config.yaml
n_layer: 8
d_model: 832
n_head: 13
n_kv_head: 1
head_dim: 64
d_mlp: 2752
vocab_size: 50257
activation: "swiglu"
norm: "layernorm"
norm_place: "pre"
norm_eps: 1e-05
positions: "rope"
rope_base: 1000000.0
rope_fraction: 1.0
qk_norm: false
attn_scale: 0.125
bias: "qkv"
tie_embeddings: true
parallel_block: false
init: "normal"
init_std_qkv: 0.017
init_std_o: 0.0
init_std_up: 0.017
init_std_down: 0.0
optimizer: "adamw"
lr: 0.000515
beta1: 0.9
beta2: 0.95
weight_decay: 0.12
lr_head: 0.00498
warmup_steps: 578
schedule: "cos"
final_lr_fraction: 0.1
batch_tokens: 131072
seq_len: 1024
doc_mask: true
train_tokens: 1608000000
steps: 12269
dataset: "wikipedia_en"
MLP neurons of a small language model. Each row is named by its layer, matrix (down: output weights) and neuron, and shows model dimensions 421-516. Each number is 128 + 24 x the weight over its row's rms, rounded and kept within 0 to 255. A neuron's up and down rows have the sign that makes its largest values positive.
A block is one neuron, or neurons of one layer that tend to fire together. After each block is what it responds to, as a language model described it from the Wikipedia text at the highest values.

L5.down44 [174  87 104 203 158 120 123  98 128 108 164 143  85 131 107 133 131 141 171 112 148  96 153 136 139 114 137 174 143 128 152 151 130 121 153 164 151 133 125 139 134  89 141 113 136 137 107 153 112 141 124 143 114 127 111 114 138  98 144  96 168 139 126 155 105 101  95 109  87 159 138 153 110 150 128 108 113 149 137 124 133 139 177 141 115 150 104 174 151 127 151 122 114 113 144 110]
L5.down56 [125 135 173 115 122 112 135  79  76  89 155 126 166 161 155 125 105 149 168  92 117 172  88 182 100 151 128 107 156 143 183 173  88 117 100 105 156 117 100 117 149 159 118 104 146 115 122  73  96 138 137 150  74 115  87 145 149 120 111 144 136 144 129 126 104 125 148 110 103 107  97 139  97 142 133 123 150 107 112 103 149 125 155 137 135 113 126 115 127 131 122 145  83 114 138 167]
L5.down92 [152 190 135 139 125 146 143  98 150 116 123 152 147 164  89 127 126 128 153 108 103  92 118 127 153 107 117 135 165 122 111 150 155 152 167 124 132 151  94 175 121 111 120 152 162 128 124  99 135  86 156 137 112 119 158 118 155 130  97 101  87 116 138  78  92 148 139 160 148 149 119 107 149 148  97 105 104 104 123 160 150 141 173 135 104 154 133 162 127 118 146 134 156 139 118 147]
L5.down219 [152 107 140 134 139 121  85 131 115 124 128 103 107 131 134 102 126 151 192 119 122  95 138 114 126 107 149 152 152 158 132 161 142 170 165 156 114 130 141  95 139 146 139 129 120  98 133  99 174 146 143  90 159 181 105  92 123 137  96 121 114 162  93 142  47 153 155 107 132  49 126 143 157 153 146 142 120 157 123 182  93 121 129 121 115 177 111 111 119 108  89 120 107 149 105 123]
L5.down268 [133  99 108  61 160 135 179 123 145 132  97  82 153 146 133 159 107  91  92 124  85 139 130  93 118 117 138 131 131 120 117 151 153 112  92 123 120 115 112 161 144  86 116 127 112 103 127 111 115  91 127 114 146 127 109 131 121  78 125 115 145 142 109 129 121 115 156 122  62 154 120 135 139 120 149 130  96 155 108 158 121  97  80 176 139 147 125 132  95 100 123 148  89 150 121 145]
L5.down368 [162 111 151  90 115 136 102  80 127 121 156 114 130 135 144 118 106 121 101 149 119 119 113 162 120 134 128 133 146 171 114  87 109 117 128 157 142 113 104 166 109 161 162 114 102 132 106 148 137 136 122 148 163 162 156 133 105 143  86 132 128 106 167  92 110 171 109 113 112 136 188 138  93 150 116 136  90 130 126 172 132 121 105 118  99 142 136 115 146  81 132 141 130 104 111 109]
L5.down450 [135 107 171  55  75 155 129 115 131 114 180 103 154 115  95  90 108 147 158 131 100 103 163 173 150 104 127 144 153 129 120 135 131 129 101 134 134 132 110 167  95 123 144 103 138 123  83 110 111 135 154 123  93 127 136 138 133 111  86 142 134 121 105 141 108 138 127 142 129  88 173 125 127 161 102 119 113 132 132 128 158 103 138 146 104 124 110 145 120 117  99 139 106  86 163 104]
L5.down529 [143 140 154  78 130 141  93 139 170  80 137 118 138 124 118 153 120 166 163 121 145  95  90 155 142 112 135 135 106  80 113 131 125 120 107 176 140 156 123 178 117 107 115 101 122 124 136 168 128 149 109 148 134 120 132  87 147 125 134  93 148 147 135 120 127 161  97 148  60 151 124 151 123 119 171 139 155 112 133 117 138 111 124 111  95 152 143 107 146 135 147 129 158 135 117 106]
L5.down1360 [146 119 122   8 172 143 148 154 134 132  94 103 127 125 127 104 104  83  87 101 120 109 114 130 142 153 111 120  97 149  51 107 133 115 168  95 138  97 131  91 129 104 142 130 152 142 124  86 146 147 119 108 129 138 114  85 148 106 119 171 129 110 134 114 141 109 116 115 139 140 142 112 149 133 164 130 115 114 119  92 125  71 121 124 151 138 131 125 143 146 118 164 131 116 136 139]
L5.down1587 [122 149  98 103 123 121 106 109 160 157 149 100 139 124 170 185  99 127  99 128 107  67 165 112 102 108 152 162 108 143 117 171 119 143 121 120  85 128 146 195  68 164  91 113 104 121 115 139 123 173 122 106 112 138 108 127 125 149 150 133 135 144 152  98 133 144 158 108  99 111 142 140 169 169 142 123 161 156 125 153  67 105 146 141 157 140 110 143 150 132 117 127  82 127 116 122]
L5.down1664 [ 77 144 173 131 161 116  55 130  90 131  85 109 123  83 167 142 119 148 165  97 141 137 134 142 141  99  85 102 129 133 127 127 116 134 121 107 104 135 120 119 115 147 107 130 121 136 100 147 108  93 131 101 144 126 153 136 145 124 143 142 156 118 146  80 104 147 110 121 154 125 138 140  99 154 122 155 149 175 133 143 137 110 167 108 171  95 133 150 156 101 150 136 120 149  97 140]
L5.down1907 [120 126  77 114 168 115 107  87 161 112 112 157 128 110 113  73 158 151  97 118  98  94 105 124 143  98 161 115 126 140 151 162 156 127 126  85 111 171 110 171 172 125 130 143 142 124 117 129 107 114 110 162 148 137  99  81 103 133  95 141 137 152 138 128 150 149 137 155 127 125 104 111  81 130 140 160 151  90 160 116 118 145 125 125  81 138 139 118 130 118 108 104 100 124 116  91]
L5.down1927 [153 102 159 141 120 130 135 130 181 112  90 122 176 110 145 126 129 117 124 160 127  92 107 146 137 134 120 118 145 115 108 132 127 151 125 143  89 148 134 153 134 120 120 122 168 126 118 113  82 108 154 120 125 130 120 114 143 119 146 113 107 162 114 132 129 122 130 164 130 115 106 101 117  79 157 139 123 109 135 147 154 144 101 108 143 150 158 136 123  57 122  90 128 121  91 103]
L5.down2238 [129 169 177  76 168 139 140 121 125  88 125 151 127 116 132 111 138 175 114 133 109  91 130 131 101  97 117 134 118 151 136 111 148 147  79 152 154 120 156 180 135 119 124 112 142  95 120 163  81 115 101 126  99 156 138 119 134 124  92 144 143 160 129 146 121 164 164 138 120 106 127 114 116 163 139 134 141 119 123 133 131 177 156 115 132 139 140 130 118 159 127 114 119 126 139 108]
L5.down2453 [123 122 155 168 180 157 128 162 137 100 134 174 158  93 129 118 120 112 145 135  98 140 131 140  88 149 165 128  98 127  67 156  95 134 108 126 158 132 156  95  91 107 139  99 122 162 124 169 134 110 119 146 105 128  81 158  81 132 176 134 102  99 115 114  66 141 128 126 163 116 127 111 114 145 136 110 147 126 133 136 120 137 180 109 134  97 182  97 111 112 107 143 129 136 123 132]
L5.down2535 [120 102 125 116 115  92 163 128  87 113 118 130 141 134 101 118 107 109 163 121 174  62 145 139 107 113 133 138 159 139 140 156 137 140  88 144 132 103 108 166  94 128 127 150 133 140 144 110 120 133  98 162 119 115 127 136  75 119 112 104 120 138 134 158 117 142 130 128 142 112 127 111 159 133 146 146 132 136 166 126 115 141 190 106 124 119 133 142 132 109 101 121 131 132  62 139]
Responds to: Predicate complement slot. Copulas, "as", and object pronouns placed just before a status or role complement, e.g. "made him", "deemed to be", "described Lu as", "had become".

L5.down83 [133 121 164  91 131 101 146 106 113 158  99 154 125  72 122  88 135 115 164 139 118 179 159 139  99 116  99 211 123 134 133 145 157  92 107 108 115 111 133 141 109 117  77  97 134  84 144 146 159  88 121 112  75 147 115 143 166 142 137 113 170 117 118 115 156 140 110 159 108 140 115 159 105  78 105 101 142 161 143 107 113  95  73 129 109 151 113 116 129 155 149 132 133 150 137 139]
L5.down379 [126 146 145 128 103 142 137 139 165  96 128 124 118 150  79 135 139  67  94  92 116 126 127 135 135 149 141 124 132 113  90 120 125 139 101 157 129 188 129 107 174 128 119 155 154 163  99 137 155 118  94  82 121 110 172 158 174 152 170 158  70 135 168 151 141 133 162 140 104 114  88 136  90 149 155 124 164 121 139 152 121 109  98 158 167 119 140 132 119 130 102 160 157 120 134 167]
L5.down441 [121 122 139 134 151 132 145 121 177 111 130 120 126 105 147 121 141 157 132 128 131 138 155 190 111 134 151 149 151 115 118 119 155 160 132 140 135 166 119 138 135 114 125 125 136 129  99 110 140 164 138 131 121 106  97 124 124 107 131 142 151 132 108 112 124 115 123 117 112 129 129 121 110 136  96 121  97 123 112 141  99 162 141 126 111 137 128 145  75 148 138 158 111 120 106 121]
L5.down560 [113 126 180 144  99  96 136 104  83 116 114  92 122 109 163 183 133 134 106 151 106 118 142  88 173 117 125 160 181 109 177 117  79 116 109 115 141 117 136 150 159  93 137 115 164 114 169  81 109 115 132 145 151 131 144 121 159 127 148 146 146 128 174 138 146 130 122 165 145 143 130 159 143 145 113 157 144 152  95  98 137 127  99 146  99 108 178 111 135 122 123  93 183 131 102 143]
L5.down624 [122  96 116 144 120 152 109 147 113 133 162 126 150 123 127 132 111 131 112 129 161 110 109 189 100 145  84 167 122 103 162 169 168 109 164 133 146 151 128 104  95 116 109 148 103 123 112 156 148 112 116 112 159  98 113  82 128 135 147 142 147 133 125 134 110 109 116 127 127 173 146 127 101 142 149 151 108 128 103 132 144 116 120 140 139 137 169 134 135  99 125 163 150 140 105 148]
L5.down820 [136 120  87 113 129 126 108 102 129 142 117 114  97 132 104 150 114 139 127 145 109 123 133 113 107 148 145 107 144 116 132 117 138 154 161  92 164 146 132  67 161 138 128 135 146 130 122  83 184 115 122 120 127 109 170 113 104  91 126 167 175 128 102 145 163 148 103  80 129 128 125 161 139 173 115 155 133 144 112 130 139 151 131 124 173  97 173  92  96 149 118  85 131 156 144 163]
L5.down957 [ 96 104 120  62 154 178 117  96 140 113  70 156 122 152 153 124 103 121 110  81 139 114 136 154  94 176 146 105 128 112 129 135 141 112 124 130  99 128 108 105 103 136 101 146 115 145 135 121 119 103 128 113 133  68 157 129 123 109 109 164 156 129 105 154 133 118 112 133 136 159 123 150 124 135 101 100 101  92 122 146 104 146 113 108 150 127 135 145 149 134 115 107 117 164 108 139]
L5.down1222 [132 121 109 211  85 126 152  96 102 119 139 117 128 141  96 145 124  86 113 123  92 104 127 154 107 127 126 168 115 160 144 126  96 135 135 149 122  93 140  91 181 106 162 138 122 133 147 106 176 136 123 175 107  92 129 146 123 170 166 123 152 148 132 119 109 116 133  92 136 154 127 135 120 114 139 130 131 164 104 156 105 136 152 128  94 124 141 139  98 123 121 137  76 113  84 120]
L5.down1349 [138 144 130  60 105 117 108 110 144 142 134 101 104 122 116 173 107 119 113 127 150 165 111 142 106 149  95 116 133 115 113  99 139 163 142 162 127 177 147 159  95 138 149 136 110 168 134 125 103 142 122 118 124 117 129 103 120 129 162 120 132 138 136  84 113 140  97 139 104 114 144 144 135 147 121  79 117 180 120  93 130 110 136 106 123 190 107 145 129 152 124 140 200 127 168 110]
L5.down1372 [180 120 130 120  86 141 139 105  93 128 133 117 126 135 113 144 119 125 153 140 117 145 111 126 120 115 135 113 135 131 209  88 113 133 105 105 148 143 177 114 129 133  96  80 134 118 178 172  84 138 119 125 108 133  82 122  70 156 120 141 162 147 133 149 106 116 146 114 123 129 150 162 107  85 164 145 149 123 120 125  46 110 154 146 125 115  80 165 117 101  80 147 151 120 153 126]
L5.down1512 [101 150 135 111 157 107 174 149 111 122 114 151 158 110 139 153 139 136 163 156 120  90  75  67 120  63 129  72 118 159 136 158 157 121 131 130 150 157 132 137  77  65 136 104 147 126 128 108 108 101 103 139 129 140 118 131  79 115 125 105 177 105 166 164 138 137 109 130 129 150 120 146  88 143 132 133 135 112 133 140 135 126 110 106 119  94 154 132 129 173 155  97 120 154 123 121]
L5.down1974 [153 135 170 154 148 142 117 111 147 171 123 128 109 131 128 143 143 125 118 138 148 120  91 146 154  95 125 132 123 142 145 137 146 156  90 146 139 145  66 110 152 124 139  92 101 127 152 130 138 133  99 150 117 117 120 137  82 106 117 113 164 177 137 116 115 115 115 138 123 153 115 148 136 127 113 114  86 138 134 143 121 105  77 150 129 112 132 117 115 121 162 100 166 113 135 142]
L5.down2277 [114 113 120 158 138 130 141 166  94 144 133 148 137 155 128 139 111  95 119 138 129 126 122 126 125 140 145 159 164 128 137 168  96 134 145 135  89  98 148 127 142 154  75 115 110 117 131 156 161  95 134 133 119 123 146 102 117 143 129 169 141 119 103 101 125 160 141 128 106 129 112 137 116 181 122 113 102 147 150 134 109 123 113 115 106 163  91 146 105 112 147 114 109 116 146 172]
L5.down2310 [138 120 140 114 120 138 128 149 139 185  81 116 146 136 119 116 130 132 174 150 111 123 121 123 105 152  59 131 120  72 159 130 141 111 117 139 147  74 111 163 128 130 141 114 126 134 100 104 173 103 106 147 123 132 160 143 105 138 157 137 137 148 121 109  96 152 116  86 144 127 121  93 168 128 122 117  98 113 131  93 144 129 125 157  95 152 141  85 139 109 142 150 151 143 152 109]
L5.down2629 [138 162 150 139 124 101 104 154 112 137 107 124 120  77 104 119 149 134 131 175 156 123 149 138 117 148 112 206 119 147 114 127 112 152 117 126 101 138 116 128 142 141 142 116 118 108 147 116 144 162 140 175 155 113 147 155 165 116 123 126 114 165 139 114 136 163 125 122 112  98 136 131 145 147 106 124 138 153 128 110 122 107 129 134 152 125  96 130  91  96 113 122 140 128 100 156]
L5.down2744 [122 119  85 137 124 156 146 130 153 139 181 145 147 157 129 108 121 144  84  94 118 146  99 157 134 134 170 121 148 133 129 115 131 120 102 137 157  84 100  92 177 125 152  94  83 122 112 152 128 150 122 126  91 158 107 124 151 152 121 118 118 117  98 117 132 137 102  84  94 151 162 162 134 102 109  58 127  69 103 139 130 141 123 154 103  88 141 151  98 127 146 157 177 119 137 142]
Responds to: Predicate after work subject. Verbs and linking words just after "It", "The film" or a similar subject in articles on films and works, such as was remade, is a, won; weaker on table cells.

L2.down1820 [125 163 148 118 143 140 109 158 137 123 131 109 111 155 155 107 169 147 142 163 129 138 140 156  77 120 135 124 117 148 125 178 144 101 162 142 113 131 120  89 115 114  99 112 104 139 124 139 130 133 141 107 142 110 129 151  94 140 110 145 123 158 139 118 133 128  90 157 141 120 143 157 144 150 138 116 127 144 163 112 152 140  73 128 132 138 114 117 138 120  94 126 151 121 137 186]
Responds to: Before an example list. Words or colons that introduce named examples or list items, such as "such as", "including", "for example", "Among them were", and a colon before a list.

L5.down168 [172 153 125  77 133 119 106 155 149 137 166 124  94 201 106 111  64 126 120 122 105  85 125 133  75 169 134 151  92 143 138 126 104 103 146 120  94 141 157 102 132  89 115 105 141 190 131 117 112 107 107 148 151 117 128 160 108 126 131 113 141 153 115  97 140 123 106 114 133 105 120 126 144 111 132 107 117 112  98 160 117 135 121 105 151 112 109 105 101 164 120 159 149 122  99 107]
L5.down278 [158 156 148 126 169 109 123 148 100 149 129 132 104 144 123 117 154 153 158 123 148 131 144 112 115 135 120 153 127 134 128 146 145 148 144  81 113 133 134 131 102 113 155 145 131 147 124 121 153  88 138 124 151 117 144 131 168 121 183 120 188 104 116  75 130 121 136 189 148 143 129  71 139 126  91 181 132  93 160 155 122 121 120 128 104 120 115 121 149 141 133 135 145 128 147 149]
L5.down330 [145 127 156 127 135 149 173 164 113 116  61 154 136 146 107 124  93 156 123 134 166 128 167 128 123 123 139  91 141 106 118 129 160 102 129  87 111 132 138 154 116 139  96 116 115 144 122 156 113 131 129 124 136 137 171 107  95 124 110 143 127 126  78 157 171 147 149 116  98  96 100 136 133 161 101 132  88 164 129 152 126 125 142 126 161 126 112 138 141 126 166 114 105  97 152 106]
L5.down398 [141 132 140 143 141 129 123 110 130 122 161 122 116 152 131 131 130 170 144  99 112 113 111  95 159 140 144 135  94 134 156 132 152 105 111 107  75 135 100 133 149 115 118 119 113 115 119  91 127 133 105 133 156 135 128 149 144 116  85 120 143 144 168 110 152 138 112 114 118 105 134 133  74 110 119 144 152 169 112 124 168  98 150 119 160 121 157 127 130  73  95 117 140 142 156 125]
L5.down481 [ 85 162 156 131 127 137 118 117 136 148 130 132 118 162 105 112 138 175 147 115 134 137 175 166  86 102 125 136 111 149 144  87 175 135 157 134 114 116 179 132 119 126  87 158 129 152 144 132  96  82 127 111 120 176 121 147 113 116 115 167 132 184 125 138 106 141 152  81 104 116 145 129 159 145 125 146 129 146  83  80 102 103 103 161 136 106 156 111 171 113 144 136 148 112 105 161]
L5.down924 [118 143 146  61 129  96 141 140 137 139 113 137 102 118  77 117  85 107 127 114 108 149 139 134 118 118 160 114 126 178 123 156 144 137  92 163 118  88 114 134 137 132 124 120  95 126 120 132  88 124 129 164 101 137 153 104 125 101 120 131 146 143 130 102 136 146 151 126 135  90 112  92 131 113 158 113 113 126 129 127 116 123 126 121 127  62 113 124 133 110 129 150 119 119 105 104]
L5.down1024 [119 153 123 168 107 140 105 130 146 146 114 136 149 137 124 136 108 146 128 137 123  79 111 156 137 116 132  93 117 111 106  86  89 124 136  95 167 144  93 101 151 146 131 124 149 127 152 101 109  78 159 116 103 118 115 125 105 132 116 147 140 138 174 135 142 135 125 142  92 119 170 102 105 129 140 121 167 128  95 111 167 162  78 113 148 148 196 102 178 153 140 165 137  62 121  98]
L5.down1053 [154 108 152 104 147 143 119 105  68 155 115 126 183 146  84 138 137 137 136 131 119 137 129 178 118 125 140 127 161 148 119  70 105 115 168 133 135  66 119 109 134 143 131 117 116 106 138 105 158 132 120 121 113 146  82 174 177 165 129 139 115 139 159 146 126 171 115 142 128 109 181 120 151 113 131 107  68 115 137 142 101 111 124 133 137 115 156 144 161 145  61 146 157 156 135  94]
L5.down1540 [118 172 147 140 142 165 137 178 145 168 136 152 106 154 107  77 104 169 112 114 119 136 137 141 116 137 120 109 148 126 146 119 119 153 123 120 130  78 138 131 136 131 102 166 145 140 156 108 152  92 126 112 165 129 100 133 120 126 139 101 127 130 114 100 116 119 139 141 105 122  77  79 145 135 120 126 159 101 111 142 124 111 161 162 134 101 174 152 131 103 117 150 148 174 169 106]
L5.down1566 [151 170 147  43 170 167 118 134 135  77  78 181 117 132 143 140 120 160 103 110 117 140 125 116 121 116 135 163 119 115 119 155 151 116 110 141 110 130 119 150 123 104  88 108 125 127 118 128 172  88 147 132 153 122 109 133 138 132  87 133 116 170 128 121 151 137 125 110 116 132 101 115 115 139 126 128 147  99 109 134 129 122 128 155 133 150 154 144 130 150  95 163 130 151 155 141]
L5.down1868 [ 69 153 141 174 130 178 142 128 153  86 113 137 116 136 127 118 131 106  79 130 112 126 151 101 161 110 131 128 153 128 183 122 108 138 170 132 112 152 146 178  80 138 118  92 129 136 130  92 159  99  97 171 156  88 121 159 101 122 124 122 152 103 100 146 136 186 138 119  85  92  89 125 154 131 127 193  89  77 129 138 100  92 131 152  97 130 124 122 114  90 138 110  95 159 123  98]
L5.down2001 [128 128 133  60 150  96 135 150 147 144 138 151 147 163 110 117 179 130 122 149 103 112 139 174 144 163  92 125 159 133  89 147 174  96 111 104 128 132 129  84 114 125 118 100  98 122 149 113 110 138 154  82  92 104 149 127 139  99 163 136 139 121 133 143 137 119 127 138 163 115 177 113 135 108 154 148 173 131 155 105 133 102 116  76 141 126 132  91 147  88 136 137 156 133 108 129]
L5.down2012 [145 129 128 146 148 122 123 130 136 143 136 138 106 132 105 123  75 149 141 171 154 131 116 115 133 151 115 104 129 151 144 132 128 127 110 147 162 103 125 130 172 114 153 170  90 129 134 142 101 129 163 125 128 108 128 144 107 128 113 129  78 111 150 178 140 127 105 134 133 117 119 150 171 171 134  81 108  69 115 119 129 145 102 128 110 122 116 150 127 152 174 113 102 135 139 112]
L5.down2333 [136 127 132  71 145 124 117 175 140 147 113 145  91 157  96 107 149 131 101 129 177 141 141 133 136 110 149 117 146 105 149 121 105 122 146 126 104 114 129 111 106 102 131  92 160 143 129 102 180 152 151 129 141 105 137 130 122 137 126 146 134 176 110 125 126 127 169 148 125 113 114 118 133 136 133 131 163 128  92 129 171 148 136 102 125  78 186  92  97 143 138 111 127 124 143 115]
L5.down2375 [126 145 131  96 116  98  87 131 108 150 136 122  99 117 101 132 151 141 125 108 175 115 135 103 128 151 109 116 159 101 139  91 109 133 163 163  84  89 150 118 114 143 125 101 135 166 107 112 119 117 116 111 123  69 111 139 135 143 128 138 141 104 114 144 127 187 115 149 119 123 148 152 160 128 114 154 118 154 131 127 138 110 133 112 135 105 133 128 135 143  99 109 126 175 158 113]
L5.down2491 [131 103 143 117 166 136  95 141 135 144 129  92 160 117  87 106 150 117 147 163 115 113 141 130 134  98 122 123 165 120 115 128 130 106 141 128 127 121 115 107  98 105 138 118 130 153 137 103 164  91 143 120  78 121 169 114  99 140 134 114 120 127 140 126 125 107  90 120 111 107  62 133 138 128  85 131 140 117 116  85 138  92  96 160 147 131 134 140  95  78 147 132  99 105 166 142]
Responds to: Pivot before stated value. Linking tokens right before the key item in Wikipedia prose, such as was/is, since, colons before lists, commas after wrote, newlines after headers.

L2.down2572 [ 77 132 130 126  96  98 100 131 133  99 144 149 121  82  77 137 125 147 131 163 117 128  98 135 110 109 143 136 144 137 153  66  74 113 152 105 155 123 171 134  93 122 135 128 155 138 153 122 132 138 125 118 117 137 127 118 117 148 120 148 156 105 108 190 105 138  93 107 133 116 132  98 111 130 124 142 117  93 137 165 122 104 107 118 126 177 155 116 133 162 121 136 146 109  49  87]
Responds to: Copular verb before predicate. Linking words after a subject that introduce a predicate noun phrase, such as became, was, is, described as; also pieces of names and separator rows inside wiki tables.

L2.down1266 [108 143 123  25 104 115 174 132 109 145 156 114 145 156 134 110 171 143 122  74 159  94 135 124 128 133 143 142 157 105 171 132 132 136  86 181 110  85 114 165 109 178 107 171 128 122 107 119 163  89 141 131 137 147 140 124 148 131 147  55 155 129 165 114 116 138 149 102 155 143  88 115  92 143 120 110 160 159 168 164 149 152 103  98 114 127 110 128 146 139 141 148 130 143 140  68]
Responds to: Creative work type nouns. Nouns naming a creative work type (album, record, novel, film, collection, works, CD), often after an ordinal or possessive or in discography headings and tables.

L3.down35 [159 151 163 120 104 137 116 158 145 169 142 127 133 131 146 125 144 131 109 166 159 154 118 154  95 114 129  95 151  82 126 166 162  93 133 157 138 117 118  83 109 180 135 140 124 123 128  92 108 122 107 129 125 151 107 159 140  80 133 160 124 140 138 138 123 118  96 167  90 138 114  91 143  69 121 127 150 132 147 157 138 171 111 158  94 154 140 126  90 110 154 128 129 115 126 155]
L3.down41 [140 119 126  95 110  99 140 146 129 122 110 132 145 126 151 183 145 111 126 111 100 149 131 149 117 139 140 146 150 156 135 148 103 141 127 193 108  91 138 105 152 112 149 134  91 123 152 139 105 134 155 122 130  98 130 103 122 117 149 163 139 128 147 130 154 146 121 133 118 105 154 131 111  95 146 133 139 135 134 125 154 138 141 129 120 102 140 120 138 109 108 119 163 113  87 154]
L3.down1868 [109 112 150 126 132  97  80 132 148  85 116 106  79 157 110 114 152 109 163 158 149 117 169 177 121 114 117 176 143 109 144 149 110  82 138 148  97 124 121 132 110 103 123 126 148 122 124 176 148 121 136 154 117 127 135 146 127  95 139 107 157 153  92 157 107  70 103 170 109 127 135 121 105 102 127 108  99 124 132 132 132 165 121 159 146  88 111 159 133 110 109 147 147 157 127 108]
L3.down2557 [127 153 163 168 134 135 134 103 124 126 112 119  88 152 118  96  99  90 128 154  84 160 150 151 122  98 157 125 167 123 140 169  93 139 171 109  92 133 103 129 121 182  76 102 139  82 140 126 113 126 128 142 124 138 112  96 146  94 147 161 129 102 114 106 156 129 143 143 128  95 113 132 132 165 113 132  95 131 159 148 122 151 100 141 139 178 111 147  98 128  93 126 110 116 116 130]
Responds to: Clause-ending punctuation before elaboration. Colons, semicolons, commas and dashes closing a clause that sets up what follows, often after a count: elected:, married twice,, played twice before;.

L3.down438 [131 140 188 179 140 174 127  97 154 122  69 111 135 129 139 110 115 108 149 150 118 164  56 112 119  91 162  94 124 107  50 165 116 114 132  92 139 103 111 121 151 109 132  84 152 127 103 139  93 140 147 133 153  82 144 146 109 165 130 143 122 146  94 128 101 142 119 129 119 126 121 132 109 161  93 119 105 113 119 148 138 148 160 122  96 129 161 146 100 125 125 111 154 126 136 138]
L3.down731 [ 88 107 182  71  98 124  82 143 145 125 116 141 118 120 147 127 101 161 119 115 107  89  95 107 122 136 112 113 138 154 124 161 122 128 102 133 153 125 147 136 121 111  87 125 104 117 129 119 157 100 100 126 127 106 116 112 113 167 131 136 129 126 122 145 116 168 118 113 120 121 121 134 100 173 108 155 140 137 119 149 146 124 104 124 141 114  86 127 114 111 137 104 144 144 129 114]
L3.down1990 [127 128 114 160 155 133 131 166 142 119 130 165 100 120 106 110 185  85 117 124 111  92 131  98 178 113  83 167  96 120 168 138 140 134 123 190 130  95 105 139 132 153  94 121 104 164  95 135 176  88 123  89 146 160 112 130 135 132 133 106 137 147  98 141  95 115 131 118 137 109 138 107 138 150 132 127 153 115  99 166 104 133 137 101 143 148 162 134  88 111 132 121 131 125 137 145]
L3.down2347 [118 133 140 108 147 195 118 147 157 136 160 165 130  84 119 115 129 132 103 121 146 125 133 134 161 149 111 170 154 119  81 117 115 123 165 134 104 130  99 140 111 148  84 107 142 115 105 144 129 144 114 106 114 114  97 123 114 102  90 157 105  65 130 138 131 178 160 124 128 147 103 118 110 131 115 127 108 101 149 106 110 141 110 126 124 117 129 132 127 134  74 134 131 143 126 136]
Responds to: Negation before verbs. Negators and similar adverbs placed just before a main verb, often in quoted speech or after a modal or auxiliary, such as never, not, n't, still.